From a checkpoint of a small transformer trained on Wikipedia.
Size: width 224, MLP 448 SwiGLU, vocabulary 6224, 6.62M parameters.
MLP neurons of a small language model. Each row is named by its layer, matrix (gate and up: input weights) and neuron, and shows model dimensions 48-175. Each number is 128 + 32 x the weight over its row's rms, rounded and kept within 0 to 255. A neuron's up and down rows have the sign that makes its largest values positive.
After each neuron's rows, "fires in" lists the words (lower case) most often at its 100 highest values on Wikipedia text that the model never trained on. A number after a token or word is its count.

L2.gate303 [133 129 139 151  81 108  85 136 111  86 142  41  90 153 111  84 157  83  93  74  91  92 106  86 121 164 103 135 207  89 150 145 100  96  72 156 163 174 157 197 129 204  53 132  78 105 148 101 195  74 115 113  85 123 112 178 112 101 120 110  82 119 137 168 146 136 106 187 154 119  90 175  44 125 127 155 161 124  86 153 146 187 153  90 140 169 148 108 128 150  77  79 182 135 115 141 108  88 168 163 112 149 107 122 158 111 109 118 124  90  88 130 130 184 155 180 178  70 125 133 168 128 141 105 107  75 190 141]
L2.up303 [ 81 148 138 147 115 113 118  93 137 161 137 200 142 159 118 115 146 111  73 159 132 187  77 147 112 114 105  91 168  69 103 111  66 185 125 142 174 108 120 137 119 104 102 135 173 176 111 168 168 172 114 132 142 181  67  97 119 183 153 202 145 100  91 111 139 121 178 126 102 123 131 146 169 151 232 125 180 111 113 110 133 176 119 120 172 140 137 115 158 132  75 100 102 129 122 190 109 110  97 118  97  94 108 172 111 161 122 114 152 125  79  94 180 118 102 148 192 141 111 173 158 145 144 191 114 144 112 184]
fires in: "since" 22, "until" 13, "by" 10, "from" 9, "before" 6, "coordinates" 5

L3.gate109 [180 129 121 113 171  97  94  96 149 105 117 131  85 139 108 146 132  95 122 135 201  90 176 160 155 166 139 158 168 193  51 197 124 184 123 119 106 150 187 116 128 126 119 138 118 182  60 109  84 165 159 111 132 162 151 113 144 145 125 152 135 118 115 172 166 152  52 102 147 102 116 146 108 104  74  81  86 164 164  98 119 149 102 176 133 135 109 160 146 107  79 146  93 194 181 158 118  92  54 148 133 114  87 133 135 105  96  62 149 145 131  88 135  88 160 127 161 116  87 146 115 121  79 147 148 156  95  78]
L3.up109 [210 133 153 162 135 110 112 106 105 155 106 116 100 107  90 170 157 115 147 131 135 109 129 131 122 160  83 127 167 128 183 157 128 160 114  40  83 137 140  97 153 195 133 120 138 147  69 115 148 170 153 161 111 178 124 123 130 149 125 152 136 115 141 120 142 132 102 180 157 114  84 124 102 147  57 143 134 145 170 122 101 133 118 122 131  85  49 154 119 129  61 188 126 140 119 182 129 130  83  85 137  63 134 159  93 122 100  90 105 128 138  87  95  87 154 148 177 101 110 135 131 133 144 113 100 136 191 107]
fires in: "an" 78

L5.gate81 [156 110 165 102 140 167  80 113 132 119 143 162 142 107 161  81 129  71 119 159 139  78 162 134 104 112 157  54 182 160 117 124 134  87 107 130 156 114 122  67 129  73  76 157 197 156 160 100 155  89 142  92 129  92 117 157 117 113 175 104 148  89 116 118 153 130 115 129 124 126 162 136  91  95 134 161 136 136 136 101 111 160 176 135 114 103 143  54 183  92 180 120  87  85 145 149 129 102  91 161 142 109  93 111 140 115 130 124 166 150  75 107 140 116 165 143 191 159 142 109  82  99 135 140  91 137 139 102]
L5.up81 [179 112 104 110 124 123 102  66 192  89  66  42 132  90 124 126 117  93 151 134  63  91 128 149  75 202  79  98 181 195 163  68 122 139 150 129 135 164 111 125 144 131 117 110 117 152 130 117 139  71 127  77  84 139 125 120 175 162 132 178 109  89 141 107 107  94 118  94 127  59  99 103 121 128 160 165 141 159 141 142 137 134 167 151 121 102  96 131 148 117 143 168 138 123  75 119  78  95 115  84 122 101  95  71  68 140 126 132 148 163 135 150 107 134 134 107 152 104 145 126  73 108 137 119  70 145 143 119]
fires in: "all" 19, "most" 16, "both" 9, "some" 7, "of" 6, "each" 5

L2.gate269 [138 123 100 161 146  83 133  86 103 145  92 112 162 118 102  87 180 128 148 134 157 133 133  60 217 152 201 115 128 161  67 114  58 141 157 161 151 155 168 191 130 117 117 163 120 154 113 159 149 170 122 129 169 133 139  54 148 146 130 165 150 156 166 117 109  93 186  74  97  87  99 165 110  66 103  77 109 141 173 128 129  62 139 124 141 120 160  87 108 125 158  97 101 189 150 138 149 108 134  83 165 117  74 160 166  75 127 153 155 113  78 148 165 156 137 113 114 137 124 111 108 184  81 183 194 164 144  64]
L2.up269 [146 145  78 175 125  66 155 174 132 101 135  84 109 140  81 157  98 132 190 155 154 119 104 132 141 146 176 110 171 136 126  92 138 171 101 120 146  85 108 174 103 126 111 127  96  95  91 108 120 135 152 134 124 178 180 122 115 154 154 160 110 146  88  92 100 149 142  96  77  90 139 199  65 108 105 101  82  92 197 131 147  64 128  77 150  83 171 108 111  95 144 146 189 153 117 126  99 140 159  92  90 146 141 149 167 102 181 132 118 133 160 111 178 114 137  95 201 123 113  99 162  99 164  87 139 162  87 163]
fires in: "m" 36, "mosque" 6, "an" 6, "males" 4, "rest" 4

L3.gate405 [155 121  88 113 125 133 126 160 111 123 122 100  76 152 114 118  94  73 127 142 157 140 129 127  86 142 145 131  81 117 167  89  76 134  99  84 177 102 173 116 146 157 102 124 136 154  84  65 107  97 200 103  84 163 123  86 139 146 135 192  83 116 162 145 130 135 117 135 134 109 113  93 122 156 156 146 171 138  84  96 135 108 162 164  90 157 193 105 108 153 112 165 163 153 101 138 142  86 192 130 158 118 102 165 122 157 163 115 117 157 162 118 134 139 133 165 134 118 136 103 162 137  96  68  63 106 182 149]
L3.up405 [160 160 136 124 123 130 134 169 148 133  55 106 130 157 109 124 117  91 108 125 122  70 102 117 162 116 114  94 126  98 154 108 110 144 155 127 127  95 131  97  94 155  78 138 145 169 110 120  83 116 136 117  89 176 138 110 157 121 176  95 128 129 172 129  86  91 220 150 155  82 146 127 140  70 104 114 159 166  58 199  88 196 183 180 102 158 161 141 135 188  93 113  98 161 185 127 171 133 155 163 160 162 143 121 142 171 165 124 131 145  96 102  86 129 131 123 167 140 111 136 109 134 123 148  78 173  84 119]
fires in: "january" 13, "october" 12, "july" 10, "june" 10, "september" 10, "november" 9

L2.gate78 [176 145  86  99 139 101 124 106 175  76 121 158 140  61 119  76 180 109 140  97 146 172 102  73 142  99 130 139 161 170 153 111 164 180 164 127  47 128 137 146  97 107  89 184 153  85 182  99  71 205 157 147 119 139  97 127 171 138 134 104 134 168 148 113 152 134 127 118 110  86 189 114 128 105 149 149 144 122 141 137  70 118  70 122 135  88  92 139 123  75 103 134  92 139 130  83 102 180 129  81 125 146 101 113 115 133 126 104 204 187 113 146  87 145  81 122 104 134 122 168 188 175 106 118 140 162 153 124]
L2.up78 [111  82 118 166  85 115 139  65 122  79 153 173 149 136 113  84  65 113 132 156  89 131 148  82 113  95  93 144 127  88 157 134  99 203 123 150 124 103 118 128 102 171 130 108  81  85 182 114 110 124  90  45  42 118 116 163  59 133 112 167 168 137 179 134  99 116 145 112 102 187 135 103 143  54 125 118 110 137 109 148 116 152 143  87 130 149 114 123 199  95 121 117  94  99 128 121 122 123  88 180 152 155  69 190 212  78  98 121 109 114 107 163 116 104  96 145 159 122  81 191 113 118 158 108 152 176 158 137]
fires in: "0" 84

L2.gate378 [129 165 135  62 119 161 179 116 155 171 126  72 164 120 100 126 175 174 127 137 207 118 132 118 104 118 159 134 109  97  96  91 151 140 126  88 139 132 135 157  92  88 172 182 150 114 122 107 105 117  98 134 113 145  81 138 121 170 111  71 156 141 119 158 144 123  73  96 102  83 106  82 104 143 154 143 162 104 129  65 183 119 121 172  85  55 102 139  76 140 108 147  85 130 145 158 156 130  90  81 165 146  54  75 189  88 132 100 111 160 159 156 139 131  84 100 135 136 125 152 112 174 144 127 146 129 134  81]
L2.up378 [100 145 129 156 102 125 160  94 138 120 104  86 130 102 130 136 115 124 177 208  77 125 121 133 122 128  49 158 193 154 112 144 144 154 155 104 149 142 151 105 120 121 168  84  97 145 104 117  96 150 127  99 122 150 174 196  77 151 156 198 127  76 197 122 131 118 122 185  85  42 155 131 158 180 123 162 124 149 151  81 109 125 100 115 127 187  82 119 122 117 110 134 131 139 135  78  93 176 107 133 120 116 134 142  87 200  80 124 159 155 111 162 157 191  95 175 123 147 133 137 131 105 132 147 100 157 131 120]
fires in: "s" 21, "w" 13, "book" 8, "references" 5, "archaeological" 4

L2.gate235 [130 128  91 162  91 142 145 133 143 135  90  95  88 133  87 127 131 151  99  96  78 182 103 161  81 202  85 123 170 138 112 133 105 172  95 128  92  69 174 130  83 123 119 113 160 156 160 170 136 116 168 133  62  86  98 125 128 156 117 147 211 123 205 116 140  94 129 105 140 166 133 173 139 167 120 116 132  85 135 112  74 124 124 116 154 138  89 126 143 133 102  93  81 182 118 131  71  71  60 129 118 118 101 145 130 119  83 137 146  91 150 136 151  98 131  99 142 166 138 175  98 125 135  41 161 109 139 148]
L2.up235 [153 119 106  88 104 158 163 159 144 102 113 129  76 139 150  88 156 123 153 144 142 117  93 104  97 194 164 180  87 160 145 161 113 193 169 130 138 142 136  86  85 175 107  72 150 128 121 123  42 133 153 116 148  87 126 115 139 144 156  89 142 132  85 128 143 122  86 136 102  81 140 107 133 151 104 141 167 197 149 108  75 153 135  97  91 132  81 122 116 189 127 144 164 101 193 129 107 145 154  78 115 195  98 115 143  86 156 137  96 182  95  86 139  70 143 155 147 143 105 185 143 157 124 173 122 127  67 133]
fires in: "march" 20, "august" 15, "june" 15, "may" 15, "july" 13, "february" 8

L2.gate4 [129 135 123 130 159 102 171  38 153 125 164 170 124 156 149 155 129  77 134 107 110  80 134 117 162 116 128 110 105 219 103 109  77 118 127  97 116  99 125  71  86  90 153 165  92 180 129 152 132 136 141  90 152 113 134 107 161 153  72  85 113 113 146 141  65 100  95 141 161 138  71 144  98 164 102 108 141 129  69 174 105 113  85 160 103 162 164 134 141  83  96 131 123 132 189 121 128 186 134 146 132 121 116 117  95 173 145  63 152 128 172 111 102  64 121 188  61 102 168 152 120 123 103  97 101 102 129 128]
L2.up4 [152 119 159 151 130  91 129 128 127  97 162 178 132 103 119 112 153 129 139 136  98 102 153 131 159 110  92 133  63 175 113 141 134 147 131 126 136 156 117  70 108  89 125 177 182 161 149 131 140 105 129 163 143 148 164 117 143 107  60 114 159  80  83 105 137 153 102 121 160 116 112 139 157 136 144 127 143 106 108 154 148  89  76 227 113  85 183  93 141  68 152 128 113 141 114 140 155 165 133 170 127 130 133 110 109 165  92  93 140 101 161 135 130 142 112 134 114 110  81 184  94  93 102 107  78 137 107 135]
fires in: "out" 28, "up" 21, "instead" 6, "outstanding" 4

L2.gate237 [ 72  98 127 148 109 140 123  86 168 139 145 103 147  96 104 132 160 125 156  91 132 169 131  93 123  96 154 123  74  91 152 136 146  97 129 160 155 104 168 100 189 109 122 132 147 137 135 171 127 150 126  62 122  81 125 133 114  49 101 142 161 102 129 112 150 193 102 185 104  78  97 122 131 110 174 157 167 127 113 114 106 149 147 133 123 112  80 149 129 121 124 140 132 159 175 140 146  95 121 121 119 150 123 103 146 114 119  63 177 163 131 130 100  93  91  96 140 111 132 118  85 133  69 118 110 102 147  86]
L2.up237 [ 87 226 106 113 108 110 109 101 128 127  95 135 129 125 103  68 140 135  91 141 156  75 128 155 134 144 112 120 171  95  85 110 126 117 133 113 103 214 131 170 135 119 135 152  94 171 150  77 103 132 116  55 142 134  74 153 151  80 192 124 113 132  95 115 160 198 158 154 155 110  74 146 163 118 143 137 137 149 136 105  69 158 187 126 111 190  92 123 135 138 166 133 156 193 123 174 130  89 196 182  97 114  96 123 139 137 156 110 180  84 130  67 193  94 137 149  64  85 112  98 187 120 136 129 147 142 112 104]
fires in: "president" 25, "professor" 15, "director" 14, "presidential" 10, "chairman" 8, "manager" 4

L2.gate266 [183 189 101  99 127 136  53 133 139 158 107 141  89 109 121 140 165  93 146 174 138 174 103 149 119 103 140 129 121 104 137 128 140 189 179 170 124 103 100 136  22 109 156  97 142 156 105  73 110 109 128 139  98 138  92 132  97 145 108 123 114 142  79 117 126 163 109  93 164  80 184 164 101 111  57 162 144 105 130  93 146 169 153 116 164 139  92 150 133 127 128 115 121 183 206 120 101 141 156  94 174 191 135 116 118  60 117 148 119 133 143 112  90 143 115  67 159 150 141  73 117  92 124 129 169 134  93 160]
L2.up266 [117 160 109 160 137 162 107 159 151 115 129 181  85 146 141  89 181 124  80  71 128 147 149 151 159 146 125 105 117 126 158  74 131 115 150 143 142 178 100 160  94 145 221 120 151 142 126 150 130 112 116 141 120 187  77  65 158 135  83 150  85 218  87 111 138 141 217 158 178 143 112 144 130  64 125 109 180  94  82 160 158 116 152 128 138  93 103  99 124 121 126  85 121 136 124 119 150 162 127 202 224 188  82 101 113 130  99 130  65 107 160 168  98 137 139 119  66  70 164 121 187 105 112  98 163 172 114 149]
fires in: "0" 91

L3.gate327 [109 128 124 123 106 159 154 141  83 155  92 127 156 124 118 119 100 124  79 106 141 167 102 159 120 142 114  72 132 136 109 178 141 174 124 126 149 147 103 205 127 160 166 106 152 100 131 212 129 129 156 109  92 120 230 141  91  92 124 152 134 121  99 109  87 113 160 156 110  86 116  87  56 137 102 184 144 107 108 170 105 115 137 127 200  97 194  47 142 110 120 103 125  93 139 172 153 112 112 126 176 154  59 119 171 122 149 113 106 154 150 120 104  89 151 116 135 120 119 142 115 119 150  80 111 138 182 108]
L3.up327 [132 155 137  84 115 145 132 138 145 108 106 185 118 108 123 152 142 140  73 128 127 106 153 107  84 151 131 175 177 121 109 163 120  91  91 158 125 137 139  80  93 148 121 114 103 103 135 165 143 195  93 103 170 122 101 167 149 153 138 149 152 126 126 133 135 171 139 154 166 181 116 121 100 141 156 133 109 102 173  93 119  56  87 126 159  67  68 116 148  83 139  77 167  54 122  69  70 150 135 124  75 118 156 141 125 169 150 104 133 156 147 162 125 141 150  84  54  88 153  92  44 141 129  80 175 146  67  53]
fires in: "album" 15, "show" 11, "band" 11, "station" 10, "club" 6, "company" 5

L2.gate382 [137 107  92  74 124 107 145 164 115 120  50 113 165 154 100 137 142  67 166 198  90 127 110  84 119 160 131 117  81 119 133 162  96  52  85 126 156 166 176 145 136  73 148  91 122 132 115 163 152 141 164  97 124 131 150 190 173 123 139 138 113  92 169 124 179 104 130  73  89 126  87 144 109  74 129 151 107 112 117  96 102 147 141 110 169 197 135  80 145 154 159 155  92  98 158 122 180 125  97 136 141 150 104 139  85 140  98 109 166 102 123 183  95 177  69  58 145 133 109 116  97 105 181 132 172 148 159 105]
L2.up382 [129  87 104 120 159 148 182 141 146  78 109 118 149 132  81 148  82  91 129 118 186 175  88 131 171 127  51 132  88 125 102 154 126  98  80  76  73 120 168 148 133 141 103 107 108 105 136  60 109 157 106 102 107 121 124 155 147  99 124 103 181 130 115 150 199 133 177 101  97 159 133  65 159 128 131 196  95 121 103 103 142 123 163 128 168 181 157 182 110  81  90  94 114 148 158 142  42 126 147 133 183 138 116 178  86  94 123 130 126 105 121 125  69 124  83 124 129 123  67 107 113 111  92 150 108 119 120  86]
fires in: "year" 17, "quantum" 10, "what" 10, "me" 7, "there" 5, "years" 4

L2.gate367 [122 129 134 140  99 102  83 141 116 121 115  80 143 126  67  98 155 102 118  83 138 141 164  83 127 139  91 116 165 123  98 101 131  83  89 125  96  74  85 170  97 161 158 152 159 104 135 130 112 183 178 134 106 103  47  63 195 179 122 123 173 167 105 113 170 160 104 105 135 140 112 121 162 136 202  80 166 143  95 130  71 125 171 161 177 127 139 146 137 177 198 111 154 142 153  96  97 120 148 182  84 146 147 139 149 130 174 118 106  98 147 179 121 117  88 145 155 132 164 168 174 105 123 156 172  84 164 124]
L2.up367 [122 129  80 139  80  77 106 134 105  69  84 113 133 136 165 118 120 173 117 107 143  91 105 118 111 219  69 169 147 104 106 161 100 110  98 128 150  83 147 174 110  68  97 144 127  95 137 128  36 137 149 149 148 150 147 174  84 144 140  90 184 142 146 135 119 127 138  85 103 114  99 147 180  92  70 167 163 163 186 100 132 165  89  81 153 158 129  85 111 117 122 152 174 162  99 140 116 154 165 165 136 115 125 155 126 112 112 148 136 122 139  73 139 122 135 189 157 135 140 122 142 161 102 179 172 113  94 131]
fires in: "august" 21, "children" 15, "july" 8, "about" 8, "september" 7

L2.gate140 [ 86 155  97 107 152 124  67 139 149 146 145  98 138 171  93 132  90 105 152 117 108 101  68 128  70 126 106 144 132  40 130 136 162 155 157 132 119 157 102 110 100 142 131  94 141 122 167 127 222 139 185 187 137 199 119 148 163 135 103 183 117 151 110 124 130  83 108 219 106 140 124 108 113 120 136 177 192  80 207 132  94 169 119 102 162 117 150 173 194  72 107  97 133 154 158  86 134 164 116 119  69 192 124 144 102 162 125 186 143 133 155 159  81  84 103 139 119  57 119 102 122 166  91  80 118 204 145 160]
L2.up140 [101 118 111 125 128 156 146 136  90 166 156 165 149 161 207 185 137 158 129  55  93 158 138 130 171 132 110 136 151 160 115 110 176  80  79  82 107 103 142  95  97 195 106 123  70 104 132 172  96 116 166 134 142 133 201 122 104 154 145 142 128 147 116 182  81 133 110 161 122 171 166 158 172 106 165 115  88 123 117 143 126 110 128 167  82 102 121 127 101 153 126 177 164 103 165 119  93 104 146 151 125 131 126 139 143 112 177  86 113 112  73 117  97 146 121  86 160 161 156  62  91 152 132 120 147 137 114 145]
fires in: "however" 28, "2022" 10, "2020" 9, "2023" 7, "followed" 7, "extended" 6

L2.gate247 [ 85  67 160 151  80 120 141 159 121 123 159  86 101 140 163 181 168 181  86  88 110 117 148  90 101 129 165 153 188 175 188 113 187 123 143  81 113  98 137 141 106 102 135 104 114 157 149 111 115 157 147 125 156 127 116 145  76 145 103 160 139 163 116 130 146 100  87 115 117 115 117 143 114 162 112 167  92 172 157 131  72 115 104 151 162 126  74 101 123  66 158 135 137 135 179 170 163 107 149  47 154 166 171 152 176  93 147 164 179 128 133 188 154 130 183  90 118 158 124 121 165 113 165  92 160 136  76  84]
L2.up247 [ 70 171 134 174 152 121  69 160 194 106  94 150 136  71 150  82 172  90  80 169 185 169 165  98 187 195 122 154 189 154 116  70  92 114 139 161 140 135  40 148 160 114  95  98 159 114 163 164 169 150 104 160 101 127 142 130 142 153  79 129 138 130 134 136 167  93 149 112 173 102 146  80 150 157 149 176 112 109 178 123 105 118 163  82 178 163 132 172 111 120 163 144 152 183 131  95 106 101  65 196  83 142 120  84 121 120 144 151 124 108  89 125 151 105 127 120 110 133  61 115 112  89 114 119 138 127 180 120]
fires in: "british" 18, "indian" 11, "london" 8, "bengal" 7, "australian" 6, "scottish" 5

L2.gate209 [ 99 144 107 163 190 142 155 128 168 144 157 120 140  93  97 155 119 127  97  82 159 200 111 131 118  92 102 101  83 124 168 130 151 167 130 151 132 105 132  81 187 138  76 131  72 133 128 160  62 174 101  97 102 156 121 112 142 179  64 107 173 140 152 108 149 140 106 107 143  64 109 148 100 133 170 149 154 157 165 103 100 142 173 139 189  73 148 140 115 135 145 164  74 122 150 143 115 190 115  49 135  72 151  99  99 143 154 124 141 138  75 125  68  97 100 104 129 114 187 165 149 120  96 161  63 117 109 120]
L2.up209 [135 140 151 130 157 177 171 112 164 107 156 122 159 134 153 141 125 102 154 105 150 158  91 132 108 102 147 173  58  85 114 162  85 140 145 125 140  84 116 141 127 132  62  96 125  95 178 147 104 192 141  99 151 119 122 131 158 119 204 132 143 168 134 128 174 139 130 146 129  34 187 163 108 176 137  86 127 147 180 148 105 160 149 139 212 130 126  58 133 126 170 123 139 115 152 165 120 139  91  95  84  94 155 174 116 139 154 144 138 151 114  88 115 136 136 137 133  44 105 124  93 103 122 164 134  93  90 130]
fires in: "city" 18, "town" 15, "community" 12, "township" 11, "what" 8, "territory" 7

L3.gate48 [ 89 181 153  72 149 157 142 127  94 133  76 104 143 131 101 133  83 126 104 124 142 147 130 175 150  81 125 141 116 130 105 128  87 128 118  87 111 104  90 154 137 161  91 146 146 132 181 121 111 150  62 136 153  94 170 155 158 129 140 139 107 100 103 124 106 133 175 107 121 173 128 165 123 108 179 116  85 117 126 163 126 165  56 168 108  69  97 122 190 114 147 169 150 149  75 134 142  80 140 108 133 122 144 140 113  93 131 143 103 105 167 117  92 106 186  61  95 132 114  68 114 142 124 101 115 211 151 107]
L3.up48 [ 87 166 146  77  91 194 136 176  99  74 150 179 137  69 170 174 126 179 128 144 124 158 164 118 188  97 104 127 138 148 110 168 118 123 132 156  59 176 133 135 120 111 131 191  95 157  75 156 143 148 145  75  88  94 116  74 133  91 178  66 130 114 156 110  66 190 126 142 101 123 127  49 152 159 113 138 116 129 153 158 101 132 139 127 137 106 108 102 170 105 138 134 164 136 123  88 104 126 178  94 100 122 116 127 151  93 146 148 141 144 151 186 131 143 198 105 129 134 143 114  83 134 126 113 128 156 114 139]
fires in: "team" 16, "band" 13, "he" 12, "patients" 6, "wife" 6, "mother" 5

L3.gate117 [ 97  95 130 110 136  72 119  95 159 126 117 107 188 127 146 114 137  84 152 142 135  79 163 156 129 123 141 136  98 159 127 168 157 121 118 103 101 124 193 103 166 131  90 117 179 110  73 145 133 153  45 169 169 161 104 147 197  99 176 135 102 153 152 105 146 192  68 147  69 131 205 151 118 215  93 166 101 175 139 132 113 144 114 145 150 159 142 126 132 107 161  90 135 122 110 144 129 110 164 115 125  96 170 104 149 112 138 148  56 158 137 127  98 142 126 146 121 179 158  81 102 158 112 120 115 135 101 112]
L3.up117 [ 84 148 136 115 158 169 169 105 133  74 149  87 195 149 118  67 126  98 114 146 179 109 151 135  88 150 128 152 198 136 122 162 115 186 102 117  82 195 168 102 135 145 184 119 123 171 108 124 196  82  62 112 144 180 124 135 164 167 177 120  88 109  97 131 100 165 120  69 110  84 133 143  91 128 128 115 125 142  90 164  63 113  74 202 146 119 174 121 148 140 129 146 103 110  98 144  94 168 151 171 179 101 130 141 154  89 153 150 137 123  88 130  96 136 130 128 141 216 135 143 120 139 124 105 131  82 101 140]
fires in: "all" 41, "each" 9, "some" 8

L2.gate417 [150 161 139 146 175 102  57 124 193 106  67 112 104  90  98 172 152 122 147 156 124 152 115 116 128 119 115 183 130 116 112 108 126 110 164 174 165 147 124 117 107  88 100 124  98 136 126 111  81 136 157 120 106 117 158 114 150 145 170 108 133 137 155 115  97 138 154 116 114 121 178 137 118 124 109 113  77 119 128 121 107 217  83 124  99 114  77 159 152 143 115 135 140 164 112 143  85  86 115 133 155  76 171 126 123 128 143 195 107 118 108  70  83  71 148 149 181 144  82 170 157 187 112  70 130  49 156 132]
L2.up417 [181 152 127 142 150 131 113 173 115 137 106 107 134  87 171 152 158 117 169 123  87  98 188 109 161 116 103 141 123 123 107  90 103 178 140 141 187  91 160 216 132 135 103  96 102 111 123 130 104 109 140  94  43 139 145 124 134  99 180 118 199 107 167 142 144 148 151 153 173 131 120  84 148 134  86 119 128  96 101 130 115 129 151  93 148 118 150 177 101 140 172  97 163 109 128 132 139  87 146 126 209  55 193 176 138  79  94 183  67  83 174 118  69 106 149 132 181 149  80 137 102 120 149  92 126  94 154 180]
fires in: "he" 40, "career" 37, "who" 16

L3.gate268 [145 144 159  60 147 124 190 112  88 134 163 155 149 101 188  95 153 108  89 118 131 104  66  99 134 104  92 119  76 140 110 140  86 120 155 153 113 119 133 108 104 103 174 174  87  84 191 232  65 121 193 150 164  90 180 124 164 145  71  80 155 143 129 130 126 127 123 100 180 187  65 152 131 158 121 107 154 153  89 138  89 103 118 104 146  69 124 174 100 158  91 146 151 153 117 151 118 138 157  59 130 208 134  89 133 126 148 126 170 131 158 131  96  80 141 134 119 162 176 108 132 138 124  88 133 185 126  97]
L3.up268 [126 152  97 116 103 122 129 168 138 139  96 103 118 159 133 114 123  85 114 176 138 117 133 133  77 108 136 137 157 204 107 158  99 233 143 112 128 120  86 217 128 130 160 111 143 121 136 172 119 130 113 142 112  84  90 152 117 121  55 178 130 112 161 125 112 143 154 148 110 114 140  81 132 156  56 140 150 104 112 167  75 120 124 143 109 153 143 142  81 182 163 158 173 107 161 154 133 215 145  94 174 163 108  95 125 176  66 135 127 135 120 124 156 112  94  81 140 131 190 154 115 118  73  80 144 147 112  55]
fires in: "album" 15, "film" 13, "show" 11, "band" 11

L5.gate392 [158 193 159 126  93 174 149  76 155 133 155 127  74 144 136  87 120 110 148 103 119 151  89 156 128 141 143 106 108 128 130 145 114 170 131 142  78 116 181 135 155  81 141  98 167 116 164 146 152 103 135 158 110 118 104 132 128 103  68  97 146  75 122  71 106  84 130  68  45  93  58 190 151  96 107  68 107 113 128 120 130  82 125 137 158 123 165 144 100  92  91 126 161 174 129 132 130 153 151 143 127 146 138 101  96 154 106 172 114 138 118 224 106 180 189 105 225 161 141 106 109 178 134 103 114 130 101  76]
L5.up392 [153 132  69  98 137 112  98 142  94 111  84 135 175 188 134 130 128 163 114 139 121  75 102 104  83 121 116 108 102 155 178  69 176 124 106 132 137 130  86 116 131  83 156  67 143  90 153 127  89  97 162 191 135 100 137 129 147 133 125 130  91 226  91 128 143 117 139  81 120  53  97 145 120 118 115 109 156 117 121 134 133  60 193  92 142 110 145 126  97 148 111 142 127 108  89 146 134 121 115 117 132 154 128 104 169 144 117 101  99 124 145 123  82  93 109 208  70 169 135  96 189 115 155 110  83 117 130 132]
fires in: "km" 21, "time" 14, "0" 9, "jennifer" 7, "beautiful" 5, "danger" 5

L2.gate58 [148  76 166 119 117 181  98 110 100 126  65 129  93 133 115  94 165 107 162 128  80 177 137 104 136 124 173 152 102 150 174 186 174 103  89 201 108 109 156  45  80 158 106 107 134 139 131  84 106 107 109 162  78 180  77 128  84 123  87 136 125 121 229 111 124 152 133 108 161 163 122 164 172 204 137 117 152 188 133 129 171 169 115 134 141 164 136 107 160  71 115 174 173 174 137 140 141 136 167 146 113 111  76  60 117 165 132 184 156 157 147 148 107 102  90 129 101 117 132 130 216 155 112  62  74  91 143 131]
L2.up58 [ 94 134 100 145 201 131 164  90 149  94 115 191 169 165 114 172  89 116 140  72  82 119  93  88 105 143 139 113 216 137 138 132 161  93  75 101 116 132 130 124 139 140 109 144 124  77 123 106  62 130 116 106 140 105 129 140  97  98 120 143 107 122 138 156  94 117 183  87 116 108 126 174 137 106 122 160 142 150 161 186 139 105 139  99 104 101 120  76 121 115 144 146 151 105  73 168 137 166 128 147  64 117 140 136 121 126 113 142 151 161 101 112 134 109 102 104 132 125 105 145  80  63  93 137 127 164 147 104]
fires in: "place" 51, "present" 11, "volleyball" 6, "order" 4

L4.gate163 [155 157  94 139 140 140 141 110 122 172 106 122 129 221 119 162 134  92 175  91  69 148  83  93 123 144  98 106 132 106 110 137 131 129 126 147  81 170 126 139 171 136 130 149 133 127 160 152 160 181 152  91 112 133 120 139 164 150  70 119 194 122 138 101 203 131 146  92 121 116 101 188  86 156  94  93 165 140 161 147 140 164 164  27 103 113 124 113  72 114 155 139 146  87  94 159 161  95 123 185 128 119 197 101  74 118 180 137 170 100 133 145 181 159 118  88 129  92  76 127 126 172 118  84 154 115  99 128]
L4.up163 [151 112 122 139 121 155 127 187  98 142 144  78 178 139 139  92  71  82 171 142 112  96 110 127  92  88 123  93 165 115 134 198 184 150 134 111 113 136  99 161 132  90  80 169 144 113  97 146  94 131 158 125 120  79 160 140  71 127 135  74 184 161 103 141 149 168 132 132 128  71 180 132 207 109 171 149 145  75 103 125 123  61 132  88 124 114 180 137 169 145 102  88 121  89 164 121  27  70  95  81 135  82 120 162  93  92 148 125 142 169 133 157 104 115 150 142 132 155 110 152 103 152  98  79 136 156 139 152]
fires in: "however" 28, "shrek" 7, "though" 5, "although" 5, "at" 5

L4.gate425 [130  98 177 165 107 128  88  81 135  81 118 162 125 132 105 129 113 127  95 142 133 173 105  80 127 151 129 143 136 187 109 100 119 130 140 106 122 132 145 120  79 158 106 118 121 108 125 140 167 124 140 180 168 108 158 109 162  92 163  83 105 124 166 111  54 146 160  85 143 101 137 114 158  99 137  71 104 158 115 110 109 128  85 164 111 157 198 152 207  79 124 155 141 191 106 154  73  94 136 100 114 183 177 137  78 139 125 161 192 117 119 111  80 165 128 170  44 183  82 120 108 109 156  78 141  90  82 131]
L4.up425 [173  99 111 127 174 155 180 129 186 139 163 114  81 146 132 114 142 120 114 138 118 137 123 165 145 152 129 197 138 156 162 144 123 224 170 184 149 154 121  94 169 100 104  66 149 147 134 123 124 100 134 161 155 153 179 168 135 117 136 114 140 129  81 104 126 125 128 150 147 148 105 158 132 121 123 151 124 142 113 113  82 156 151 119 156  83 135  67 133 168 120  95 122 187 105 169 158 120 144 143 162 110 170 123 107  55 133 134 190 116 101 106 154 109 140 122 161 157 112 154  97 178  97  88  85 150 139 122]
fires in: "round" 21, "final" 19, "career" 15, "debut" 8, "contract" 5